config = dict(
    n_kv_head=2,
    positions='rope',
    init='normal',
    lr_mult_qkv=0.5,
    beta1=0.93,
    lr_head=0.00834,
    decay_shape='cos',
    seq_len=1024,
)
MLP neurons of a small language model. Each row is named by its layer, matrix (gate and up: input weights; down: output weights) and neuron, and shows model dimensions 160-255. Each number is 500 + 40 x the weight over its row's rms, rounded and kept within 0 to 999. Numbers have three digits each. A neuron's up and down rows have the sign that makes its largest values positive.
A block is one neuron, or neurons of one layer that tend to fire together. Before each block is what it responds to, as a language model described it from the Wikipedia text at the highest values.

Responds to: Inside multi-word proper names. Word-completing pieces (and "of", hyphens) early in capitalized multi-word names of bands, magazines and titles, e.g. De-ad Press, Drow-ned in Sound, Fa-ther Ted.
L9.gate757:542501532490402526464430498472504473501444547456539521496478498528537451540520506453513484539484496425496595527485457474483490517506453462451503463525496577463549509514442496536487553553517492444538513484498452580571530498549554496444539408464520458529491507493568494485570565523501515596
L9.up757:585483480482489491565505530482481426476527528494504584464509494553514446493449474501480503487560491508515526492407469491563552487496578509516535506442516484447526527447515482491411483499501503559446437546537445454502484534466503509487447484510439512516458527469554541532504461521473548508
L9.down757:542480473565519462541476501498541473473531590492462543498481486459504534500466451567508477482528468460500561511501499556482547448447585511553539463531418480542495537524504477577530491486571501504520490543481466549486566543477511499446496513484479403514460425463519558488511543498590530498

Responds to: Prepositions before place names. Prepositions and articles (in, of, the, at, from) right before a place name, especially a district or town, e.g. grew up in Hjallese, district of.
L11.gate304:430483533459591514521505530457511489479533513452509520518532439535574510474598351486497472487557522579478545501540464487591465528461454482487513476530520577482480516555509469456489510494511505544490475482487440509465509452511464508533523422520440494531398478455518530509442501503487474463
L11.up304:529491563507580552459579468512517546513531451533486389535535594472499507449575442511560535471508452556498503490541532531506444460475491476497509535479516521529412475552499533493453466473466558529552493478480489614466496492493526462492470498462512530398452539478483525477472489488579484473
L11.down304:514447540533428521507514565395424437529430490474512479519525511548572559497557417541508511510507498512476445494461484486516504458516486454446522533509575514488499445519435523532498425459538435464485512560470546538539486547509535489545524465474547471534513420589462476527512512515470559478
L11.gate508:418468547547491483588520523504519447586551454446576510480565436467486428519479476500539459478386490518560531426487498424464483434485556503474516520502477453525486533502462512441489533443455482500613484436479481509520457497546471494467567468508493470435492523481505560462483523478589529487
L11.up508:466422539552525459533552502479471500540505420403523586440485503535514456460500505461498446544531496471472513472445455549503495536514523465475472544498549482513519529563510472521564514562569501550499507485453491513485508458535503549502533441450524446497496469536455603519431485538508569519
L11.down508:443521523494485438532573527490542454562507529453493508474445519534522441448512461579525456526476525513579508398502451557476485461518530487477540486464518500517442531529491503438445435381476519522469535431450494455485474522606491449482448510500424451493473467556465487485501451496549565460
L11.gate811:431491445547568466514478534451479450543508507478522515443517530523487441487473466434478451408524508503503503449476464572536545452453450551437471543488541494528439609557518531527487426486450473494536468493528586503522427509441500493519473452446429467440430526467472438455500489528510493499
L11.up811:485507529489502579529506521533535536479541480523516528460514478399506517537478425541488494474497544530469541501455468493466462509474489534498455464496466532516502468507493555530523501554450448501520419496392510497511448502508473481567526481455490406483468494525515479527479457537480523548
L11.down811:502513593484526446492566494500567514539509448525529528530521485499495485511547536479442464435522522492471515475473538525385537521456503563463523428473469503486515519452505492536495443499472388500447512531501495520481465518463451494491539486545494485481554500529534536491504519513488538445
L11.gate822:475501479473495490494432481520479558432510527528547458440443545489500455485497483485445495590450559517554522531591506520579495489491493488526489513482520507517427498484448481473471545458496538542498459451533479495492441491477501469475428409512518435553466455500413529539533428489504518573
L11.up822:474483440500572523477463496501499507482500555477510447574502513539473460541546493418517462481488513427447569491541405450453517499500522493537514489508495430502516456486498509492376453557466494589465465468507509454573504582491469527409534464440532507480547507475429499502486514546494487507
L11.down822:460523500525496493505570506456521426555507560426447549523558516547481502440460483559453480483497476553446435483469500543444550521464456485482498517466491533441477434515481524510508490476519454495519514531412533501483500488573428443547526555475530528471511518538511465427495520492501457567

Responds to: Table cells and verb-object articles. Pipe separators and blank cells inside Wikipedia table rows (header rows, empty cells), plus "the/a" after verbs like gained, attained, spent.
L11.gate22:523434557484524525484498496484547508484483522536468508486448504462513476497515468547444485557451455507429559530559495579445476488509482483453511459502469515472514477458525375476519449512500505454496548441522572510544419568471566509540418488490532508467547468504529523481448522520481438465
L11.up22:452452540427537514450587506524473464499477440476537424487546564465548476539492525508487431478485527472505437477434505426483414547509462465483445538471538555503537464451465482481501440472418547510537510551512525526496528562485466521548493514535534479550456500440444554439522540600441497480
L11.down22:511490607506450516487517502442437481564538521452506492502438470556586513478542485501470449484513537511532541457527486529474493480524499505457501483505536504540577530542524471519483505473539434521570455562473549487511431530419475508557484488494555468523476522467470504441461473540494439568
L11.gate53:468560530440523563480522504498568484424531552490513498523536475500476451456560525538517464467467481531509437462543457464435538495526474492477491508553443450509513505504590510453554494501591499480440503480500441552449518540498455485476487528470524546617511466516573498483474465470601437569
L11.up53:525510552570554501541438504464572506548586491495447513501497456534391462394480529455467469499450491481539537506487526602484471500481453506468488470503580444532543498466466438494504556549488465489530531516507518561490502516486408487517551472516538542505518452546475520497498520503544445506
L11.down53:527476545529458481463505523479584507534520481424526439543515496537501529492465501516489441485545473495550505437486498525455502450383497469558518550514508490510514557550517521495456516444561508538499516521429520395431557489489527503441437561494464562482517483518500558428536474509520518470
L11.gate434:479449473493533513515458460487533501481527506469462541530519514450563513557485529522550400455499439490495470402500541472528438505473524558396519452504568563556518534514481552511497506469507498464487584483495521447580504496494479528448545567485561496541438526445491489509500487548506587482
L11.up434:550492492563460498502446518496508465461475499564518552581537448432485535531530476514535468463492488516510497463512512462431551512512491440513485475465494551474516425598504538586523536600426406438536524490451472467490528520493471534521422509512542491495512477455501497540572548532483509505
L11.down434:478455416483538542536477469495505458527508510392412461429488493521566516425472425503478516532475479510482472395461501472532420445503545475541546517501543481521491471539502502492473528535453493482495533531474504436533505456511530515469465510459509497532493536486417550486485527525547535436
L11.gate719:466464412476536474543486460449567506483482578532522510522529486457550412524502517514565442526592420479458526419463544546545495519400559528441468493485521563430494539461530518543551562509492486519448539470452476488496438477506563505477469481497454501485483440475487489478465447564474554482
L11.up719:489517507556497452499492503442499528488486497555520557448463498448462468542486554466485488512463501496499442596511529511502457465455468495522523504607537519498517459541516536512511537555466471564608551452488541566489470534448523457516516534520535546507541495535471457521526555483487532580
L11.down719:488467499494517483469462551471550493440493497525452526439526551537456530523468490512427505515441604507521471493454437470525466516512517555519529483552534512514523531587492516489530534479575437516467518513493559517507415535539522463551505466536437555483568521562517623525494558498529560438

Responds to: Empty table cells. Blank space tokens forming empty cells in pipe-delimited Wikipedia tables, such as after Total or a name column; also verb-initial word pieces after auxiliaries, like r(ated), d(one), re(place).
L9.gate715:477506525560545511505542515488471478558514481529486479538421494500432452484544519482524519454491480578495492442505500482518486478484454519443477530504453416451405476467511482502444464465503554579443472488449476532503453444615493511506485400420467534560547529549508446493573476554500434577
L9.up715:476530540534450541544445517456549530456481538484499497475489519510526513511509484493533546470518523543606440531483504505481491399543452500511496478468467473415477495458561461468509563541517512545494453441491446506516524463538503500522503535502457552521447433470417462523527522560506428567
L9.down715:432502492476511505474537520464587440448515558547522499496528504480490495489473522485488507487511496464485429503474555469437477483498462548514495500504522508490502479478488485512440516484479524526516576515438518573485444487541478464501545426443521612519520495475498495563499466500490472525

Responds to: Music chart word completions. Final pieces of split words in music chart, review and sports table text (Eurov-ision, Char-t, Sing-les, aggreg-ation), plus table separators and a year's final digit.
L8.gate304:488480480449496541555517514499475445463485515516532451531532485490590497478463515485591472500447455528494445465468512557472453490460524565451489485478501553502399455522486547541474513524555477524512504587557546565489478520526500487535546465531496443439525534471514516556548456438477397496
L8.up304:455533538473461436490476453399529489533494522443403469515468540456486576427474513449553524570539457527511519536453473508446510455499499468531478539532446588443513485485573490532492478472484481460537485504537514490523552494529440508530505559561499512461480469570480533578493446519537484491
L8.down304:449465517512506499553546467504439540508518525498410522431482486491475470532498432404481405523475524531544459489541424519495579488485520424471478513497473428451465606511503536502523485456492502469439451442537461456536530565509488470505505492538539509467530545508545459494477474507427489453
L8.gate707:497474426466505537515526465407508466498419583535520471476479503522512513540599492508450531571525480522498498463504467485482524544461480479536486481478518528507514589559523516437446508520493486484534552545448422513508523509508481516482548478473528498467479492586395484458556524475490515537
L8.up707:423504424396471491454487478481470484486501468500513543464561454452563453501484519503530490484531535538487523547470426439483492486517495496515463467518440600495493500539558557454509426471506537493526530516502512444564427465464544468431495452525517508564503578487515538480549445559525505394
L8.down707:509469558538447476454400510541518479561519528499481530527478388540428517459490513547501477512558473493491490511581473585481462430578488529459490504481566541480565547544565511504520453439480523499531505572550480603518467507478543495431482476519546448511494568505545512506563465540503461468
L8.gate777:492502507532490506447565543495477479449547546408484466472479551475497582608442487501557550458415493429504455505499544505460493516478469480493460499459464505510543454507478508545544550536493563509507533418483571432523459513508534515504470542464508456496541520513501540466497522509463479509
L8.up777:537582485497529517466529506483504480504496524444451495512495550498554495495411472516566424438428391436521512508540518495505484454500532510444492537497499582513547424525549495561524490425523471494568464480533549503472484526497557468489402571504599550499522582519572526523487531506524432519
L8.down777:549526460472524528511440476495542452470518478493421504541519546533516517524535493482499496509483472489504479503429552493442450496404592439528537574451543537449498558459530546445525466505541510442499480446503584490542506595565551519473599483423490605499505500498461498429480461507448489471
L8.gate792:508426496500482512509474532488497524504558466534495502525532509537504503512436533482558518550472492530455522442436556518499459457505485492492420503509456603416433508541470501513501532537599542498529469501506532531497542567496533475527628498603470486481480464555491490485428541487480511547
L8.up792:538516452460482504498506478471491537475487529496487498439458481483473484511460481556577525469477485500444526563460490524446577539506502458467494541507510558456480538469552525535388422500528571500495464532465503458532467535491551469588463520463485506551485498460491488524480502510503504505
L8.down792:444561492404502453412516491472416491524593453476526474476470450447530507422477521463499439544507515543575434530524505559528501449494458482556475509478515538521465496439565543434545450489523522504446513460481523509484505486547514558554435516490466498487484466488542524545450501483543503505

Responds to: Place name expected next. Prepositions, commas and prefixes right before a place name, such as in, of, at, comma after a town ("Orwell, Vermont"), "downtown".
L9.gate102:503468489490512469529533460522512525449450516540517449413486466496541520474447487488493437554529501487519530482480489493433484453461468556503478493537532449491506535460461515473508428444504501539508426446455477426539477508401474475492560432547407492480524461511475518514500480554461505540
L9.up102:521586508521495450479507508458475486485490467528510570456491379544517565499565496486495502569487525459482559514515587515518506540412511535466489522536492511537471499508539518435514507499483486416462530509555470511511525470435456532498545524516552468487436539462526466481558507501521445514
L9.down102:505446536464560485510575490463502508456474565477526425481512478483502477512481500520519455521536568487503520476512453498454479419512480519483501423518541449472485546489479477522456424485512518517542472488412519456479462490493489520516511441502423478424534538581455524566501491554460550553

Responds to: Inside multi-word proper titles. Mid-title tokens inside multi-word proper names of awards, institutions, songs and albums, such as Best Short Film, Museum of Contemporary Art.
L11.gate63:540573494523446519511520426542496479504506526421535509503486490553493588546545511534534449547513514529532477484531423542565524459456481501493516448492520596498499489479533562465494443445479450511476465470512542455528428481441515519509508538541477503495561428536527502441521466495600511534
L11.up63:526563500450467547485528560496426573428423460493520548429546494467488496478562517440491575514498497584517399510485498478508495550478479422513484534513510502464532497451487547482538544379482479486485521547504504478525516427465540492507471496526446479534504524489476543530544513499486523517
L11.down63:493497474572454411494498512565446490517545493407608491476565447530566442493513533536468497499465505467426411422523513503501546526505475543473422504494510483478471443472528534509494494400503537461492598524484511479525513498491504455480515450552522549454508496575544485489472480452451490516
L11.gate555:564565461481483459525542488516500487534510550446484532522553479497511532534455470523493496538517486556480524491522548503540492493492462462473500483506506508481530455494539478540448547456520461549532386516437438363544555469599513477445421536481458579483536470489538483522537514512515480498
L11.up555:490516512592507451496386516487502549543613555453543517515443527542529495426502466521460546496518469436514494481455484494461512461551472495519477448423483485500526516399397544522564462419504497521518525497444501559491498489483447470518506492513467494508532564541537478526514455479529526534
L11.down555:481524528441461511519526446583543524475484523498559486436464506471528542469491446446482448473518489469492480504461447456419475600439454537482566429449573402517552555488509441442513500492538483539559545468516477570521503475527438528528485516507574527441568529557486550471495464481461479503
L11.gate728:540517554495498495462497503515462544495490544536524537501526469442545522558491459529532552486522442463545453478475528536482574519483512500460512495541564552509521569396512601537521502482546431533517541530546520484514513544493504522488459527468463480501520512487523504543603510515497480484
L11.up728:532531506515476430468474421552481524470558516449527503488486503484490427503510509454536533483484526614486493521453484539418544511478503483510438507476519494525512543478524538493484492411434470500391476505481524484506556494529508509463526526555499511517594522519544518523477462546517484479
L11.down728:555543484508453460518478484534493455507535518507531529600502535440536527570564507588518470540531472517539476451457505466505495593487521482469477498463510493431482517488524503545461480477462524513498524520504508416547584528535485494528507505464491462438512492427527498525496503428496519428
L11.gate988:593550455545515483471535448513474560517408522510511465591436499497462533446453509464503514514443492478579487490518463555500511578519444507496531467524546552528563530528504472482456454532542473521411484528530526474594566432484531488493501550539470502450494558516481524482551497463460465481
L11.up988:483499501546578571529508477464574483457560587489497529538485517539498479509479582539478482509555520578469551424545431498515495517415524478496493477435453473483481548503553484478554537485478449537456515463515520516570491526443509536498446516515433538510480495489462537461488523526559530486
L11.down988:485501487495459516500501579550444494450466508473537527524557489493509427502465484559503526453481501467583441541500456498498459499475472507478519499551559523476577475539450422529466439524458571437520504531534512440479531519553501485499463441534511481438543550476482532443558511533443547544

Responds to: Function words inside titles. Small words like of, the, for inside titles of albums, songs, games or episodes (Sketches of Spain, After the Fall), weaker in ordinary prose.
L8.gate127:446574489476492488462511554463527436506543517464499531474449450604521429524497494522479522483550477548580551480503453519455548461476449463470458559558507453475518465456532478544512587423464543489434551475477521550484493494504479481514472458499501489530515567496441532505479449487481451526
L8.up127:497537483498481505532493444473506530498500526474446537501495480482532432417507562489489573473517521552582485467475521505526498498466526487540513572497499544451518496506469514520480493440509579484502472517463555525476510556464551487402531431470458443508529455496579561497464556510477525467
L8.down127:596540537487508493490455565486517459470533507445540524432494482528510498470459526474454466532482487572454511560484503498421457547512545480441456543608590485502532591504538480416520493527489495482473497541483513487530456522424555499490521479494480448449452527479510477524462495542508506470
L8.gate324:502513470490472489472486480504480474450491514488509493493483468465495513516566518511464563598500509472524489546517538488533543474480463488527466540486578556540456459553404540477482574508484449495523510524460540574496525482534476521504460416463465488529523490498537535536554516502512527565
L8.up324:473583493530468466486524499503490503518488589427511510538528500529516525563504572529502484546514518518506501486487539507570492481517543480496519515487428480527446545542512540554450527513503445498444559523511458550523472462481494473534490442462504454581592488438503518583481456508536464523
L8.down324:490571487519496478551461477536519482562563545516570571475514420515551441479521483616408493516482491538481549478525447537430552437501511495523602496438503511491475553509474502540470546503564496506468449562502513473506574486472482494454440473466472516499535486532471502483558519544534491475
L8.gate549:512475483564526556472578484503562498527468450566458468468529480565497502548490471522427539552523504542456506527471505580498486480522569372473562483443526479484544438461488535496542519537530483550449473550553596522476548486536514509509530490494484548512485408432521468491531493481545486541
L8.up549:472554498423464465511467563483508497564521466558473522503547456495508516556512568499478481427533441474467498487516542550478550527498451497448502528483550507421494431513503495488461422510536412520470491445545503554466486480532551438543504572510453509499485539521454495573612535469431539575
L8.down549:526469486466453511546462434516463459446619506494511503538499581466511459525450423438515492525536494507491471520496485531559491439426435468468462530509579504486540552528534473532481499496458494500571542468452484493457504482461480482483454532394550414510464477535533492509520511496446485480
L8.gate955:518446480562562561537450479512512582504516499467490423482541498525580460417491520558410503452542468470485523475508562519533525490560501441498574502433449486539470523546500578504525514503514540478475489527451494549549457516497399519539580566441573516477414451487547460467524508536471496431
L8.up955:561524472521520563474548484513493530491501471548467555556501478500512505485420536498475516497536488452516476408513447448547541498512515520494523489495476508544463553492452519523436485601477546473525448514422499501520487491487507498524507501492542462478529501475484500499510426565468520432
L8.down955:480530505478489533487569507610497470466506526584533547512493449494476517523563492426529455480565497512496576568535405518496500475455519488518458528517487548551504544471507476532457554483501461489522438448593539438497583491518597473413491470461377539467609525465421493491494433557502518489

Responds to: Segment-closing delimiters. Tokens that close a unit of text: final pipes ending table rows, closing == of section headings, paragraph breaks, and commas after a city name (Sacramento, California).
L8.gate499:515513441527465530441506479559440553476409547562509460501527445489563466512541573498467500552487525487508487499553530475527526444504455506542509528523401478473480518560534483514435479468508455549465525500481432473524508488509497514512511547444462600431566441480455494454488528506428489566
L8.up499:433502483540492483577511552487472482479521509455482445472501463445429497580493443544447484512443458585554571465517518502500437521488509473442518540501490450492498535449514468499478501457555465453498405505462502517487506459564458482471523533418533463476539445405547589425509496495539541532
L8.down499:446485516513450480444573475485479440481477489486512484505476500485535504436539500500426508561461464431421436505501446465530517467464498571512517490537487545548496492514482552457504410447432380489478470481491524494529634490555548504537492488485479491537467483614506470436499526531400461501
L8.gate515:510520473507491519491543466451506554449551480498487464448473477478566471440567523556478494497534506441443552541541589487492528459436509508497573467486525477505482539473518538440548519463424472507561518500527528553536493476434446540491495470490491565394471517478497488545507485517523538473
L8.up515:510504522541457529550482518490478465414435535532513498509543474528487491477453490507494456479467542547495472429485426509418465505481478550537474467457422515515497444467522430510442498460528553430446457511556458463494546490489457444523544489428463501455476512461556520538519478502528518485
L8.down515:472514529453460469463532532488531472499460464479481455470493505489492465517575463531462485488544527404557529541436533478581518552525480529455561491519518508449535563520453493475521491480479460557456524487498500478524482510490437484508496549470535516476477569537480436486425500565463601517
L8.gate912:427471441590553495500546470455588550478469536507448511483540538484555482473542506535487499516543515489501486420476456491539527476460452535527477446427467500469485511486466503417544478504513560449481518492531513440504522472426455588557473482487455410444530520466570468492502495544499484434
L8.up912:398487501499423451487512469517551495463449525504488467546529488527483487465486458511486506512567578472507534572564551549507483489502479533498427519554468515526493469478448473466455444476511457479526487480512523527491538557495471554483516470542414550492521579459504522446492520510456406496
L8.down912:537451534510516433508516480465528545545492459544543481513538500511443461481542533507445475507449499441468475562497526539590517524503525560526560496526522481486509504523476519546516504532475540518478561477475507500506455503499482542569505481524477493492456521577455449489486544532437502538
L8.gate935:474423542554512485536495487498582567539513475555491474459566493480527539551484410477491474518489460513516604500482493497536538494524473469441508466508443558532491505536456451517505520539454564462463549461451500484471496464477404563468517479467527402464522491488513529544460568502488550529
L8.up935:436490539527523523500443453514501451427539589544461548506517500415529525475501472511536470431541502541499479573474542518509398443481520507579436432482418513476426551508524452442485496494570545500514499493475482414449480509485498497520523506489453554441534538480543476539514475499505447438
L8.down935:497484517529489482499517491527492505470485492489475516594484588529532496485504468512458452446512539505517465552458551484450531510483551506564481457522420476493441455519561526495543451458497496510554489486487473531557503543500535424506477497443477557484496483537489450529556478512527475518

Responds to: Clause-extending comma. Commas (sometimes parentheses or dashes) that end a complete clause and open an appended phrase, such as ", with", ", which", ", because".
L11.gate95:565512544509536535454589481441549540521447481543478437553484523509500464513515468534523489474532484522580431521470530515484424572510492536474501491457489480508522473509471442440536462427487506576548475491477550567497493502545512410548564506504506552491526500489544501523541516533531507485
L11.up95:521570478480548552449500441486462464475506502569507448488495502497482493489602505438590436516478484527487515520524541538447516549438479485502413498515527533469472499551537584520459466513573549477561455513482493529495573532452549536600494478493574500587554520480517487546457488520478506494
L11.down95:495554497525559529487554583496481587428523500461499563475610503535533518484531477512498528486464515447505473530508471475482555478564537481538533482500535546542533479411482508533517518511517530476472507452604521579502455581486508483497481550459533506566467408518499500445525485583494442468
L11.gate665:571506508512510463465532528508489430507517507563545407427455508499565455497447464476529439483530473490439585451527509567464517504458413498422495468368481467427555530544484475448504541464510487467508471493477497465554537480556490493485524512540508530534478491514456535422482460558516522579
L11.up665:555492581505474433434523536526510438578503506514553533537465506494519507511591586491469527539453530452393454489512454454549496451466519450471498502486466498508509449531441442482504516500531501504499474479488536509569401467502600465511505481505473440539440477438478536505521457510493521513
L11.down665:438443528493473498517502460564508523522530475563504525498532543476490483500469560485543530544506517479510500513532515506509498494460472509466530442477426521504502425458558488517595515484470500547463545483479516477513495514457493451506452543529498484593506525486517460543529538497532438476
L11.gate738:495504492515469468472490511499522463486446532552528411511446548533563546512493499469570438540485525491507514452437498549474482472532606505491522465464467487534430521497409514509545524496486539525525528580472544560446498482542467498534508512498496574447501540457498470523481516474534555517
L11.up738:482474471474535552459466570469453556441575514528492483523503446533431489486482566421535514496509508465471516548469454555435483453387485539546487453497503443468486517468502529501497501493487522487519477456499533511503422524508414509481538516502561498532475480514510550463579472517444471465
L11.down738:487520498421482466471499548517491500488505522503476555496546489528441469482547516487415524473478508469511529391506555507553492507467513495546494538427505473510553482468473434486456495489479546537426491457512482487521460521503534501525585525532539434569518493517586513493505440450511530575
L11.gate839:515486511526538461503504488481498474513546562522490484539598455487553532556547545511445377526538476461551505507480477614511528480563482518512516482467555506509478527463499444514538530485486446416564575520519514487522509480514533452540487531455470453585454518439519532482497526464457507509
L11.up839:578454483535489489562560516516529497494460517508517429569501499612431505523512494509576526527475568584429530551463507506528480555427498550532474525488556461550450497507451535496562496487479478526496494413508564469595498513418522467468499431548611538472512572464511513554465470512485489561
L11.down839:459565486543520524455485483461478559463545464488483523423530461460546470562423506490423524528472491547573463505549488557547479435558482498450484547486508470566456506537487486478469586597454512502495510486568483472578546528496437525525499582496485560580481583475488479498502448554488446440

Responds to: Clause-final comma. Commas that close a complete main clause, often one ending in a number or quantity, before and, with, which or participles, e.g. "$2.3 million," "4,247 yards,".
L9.gate510:526489507444500506408564551477446487463516477500479510446588482546456510459532539449475514499495525388514500513461501500423538467457467406473497478452561522519509539524481531447533523515488504471479512510557531522419461490582515558557504492524488516498501538508541499492461566496481533459
L9.up510:562408435488519530475473406533518499475493494553462491489509490497462510508554510548459453472588475561495530439438445484523503525496501562456559501508445546507481540479544499537527520427449508526525576458501507467524586487476511461574478576497525562493441427505474485483507535499509527544
L9.down510:529500432468494464487506522478481518444539449510506603480528484487475556581590468454559519415497462493511521560527553509469516444475469478530462487548477487561510514487439538472469519530562451575519536474543478473502587567535496503552497521567508461555457469505555507437495424553469515477

Responds to: Clause-ending comma. Commas that close a clause ending in a date, year or time phrase, before a continuation like and, but, when or which, as in 1965, but or 1795, when.
L8.gate333:499483495494545526504504559474531524509441496575560484535533456532508539528478491521481452538540515530404564573502460573471486497624462379424540493416597501538495487522539540542562529527490506488493466464506572445526526521504546514475600548520538528583535470432474549455531540465477578472
L8.up333:525496500548446554457487518550492492429524411502531521503522604569519511475595524459537505578485460558559463559530544526420531477501500443487466497506561505530553465525503525475510448538473506514563497457504501520458392496447491557540509525552502490518448539505464587455524457476518494439
L8.down333:560470495435541462475461468510485506517469488538510479431494554458522537467420438436481527432482500365515484536426505549573473501503540586511498467619495541441454466515471521483506500503495473481516470512506498525519512502535533455519464510478480486487548551508547517531501591522521526489
L8.gate341:456462446499452514451482482530482519439442564552504467520512551523495444493532488485474470442560495419478414538447449464439468518560480555497482507494550429455522458467499410555487526469457493459518479513481491488556439477538566420491453592432448525504525546461481517508505526494542545524
L8.up341:510474477571486450484461501563431479417518490541451468468555493456555511465534463576512436511492514453500521507467533455433475515424439532569505541536544548494462445515519534484510558424461534499523446477502505623417456528492486482477464520486483555420550519542480562477621449494438524509
L8.down341:496461425503503597511471504498498578522471510518481474520494435559511468514481522466554559499520526443535461478505608517504512487462540530498439538514500423484589501488552548508613562588511505553480520484550595498493486472523504511546508537505516472558523483508552505478499516470549529450
L8.gate371:477431484499600533528529501514475385470437461529512561511561490524479519537520522495541453499574423501525482519561514501464512511502489457473517512520460494513533517470524489461531549463524492444528557537506550548484458535574514519526530523552454480574489597574553492521485472593510509562
L8.up371:488467519486539490528496493435438495533475478493524488584486474518505532554545496496427455557534497511486457465572503507480513534511400486532476553481549549481473486511503517519548465427439488507526507504487577454502460542520403540535464523547545484547453519512445513498568444455494532564
L8.down371:515462521497536513567508536505423537456517560454425481504503424473512520513530451458531467494551567505511452593471542475511517464446477441493476509535448501605474502534589539453456465507491511484501511510480455475484474491494443498527501506575492510434513521532444516570487509513512509452
L8.gate510:458444502518555420452472523542499495502471530499474566554449539490416438433591507544449467433514433514422518424502517489495489555555463472479497502523504505500489555536552471511550457473519514470408508487526524496494484506504439573472474563522519536585495481584526517531455459549463447572
L8.up510:512513501527537534542465534495563478501476488551526430492558460516529468538532556437542435528424507473511550508495456392492469425521478440447565439501499441470501531542527478443457509481557494549545514534482508480460478496497516444559539537520458517472457554494567477525562492437515480516
L8.down510:503572552558497527453404495495512489535503432505510469539472521503459504510483536454603512493494519591565494535508532472479516474492474507477516404552482523466468508438546453566442489447553457564492460440534434446496555511503471531549490585497490532484523476427482466476561500458457528464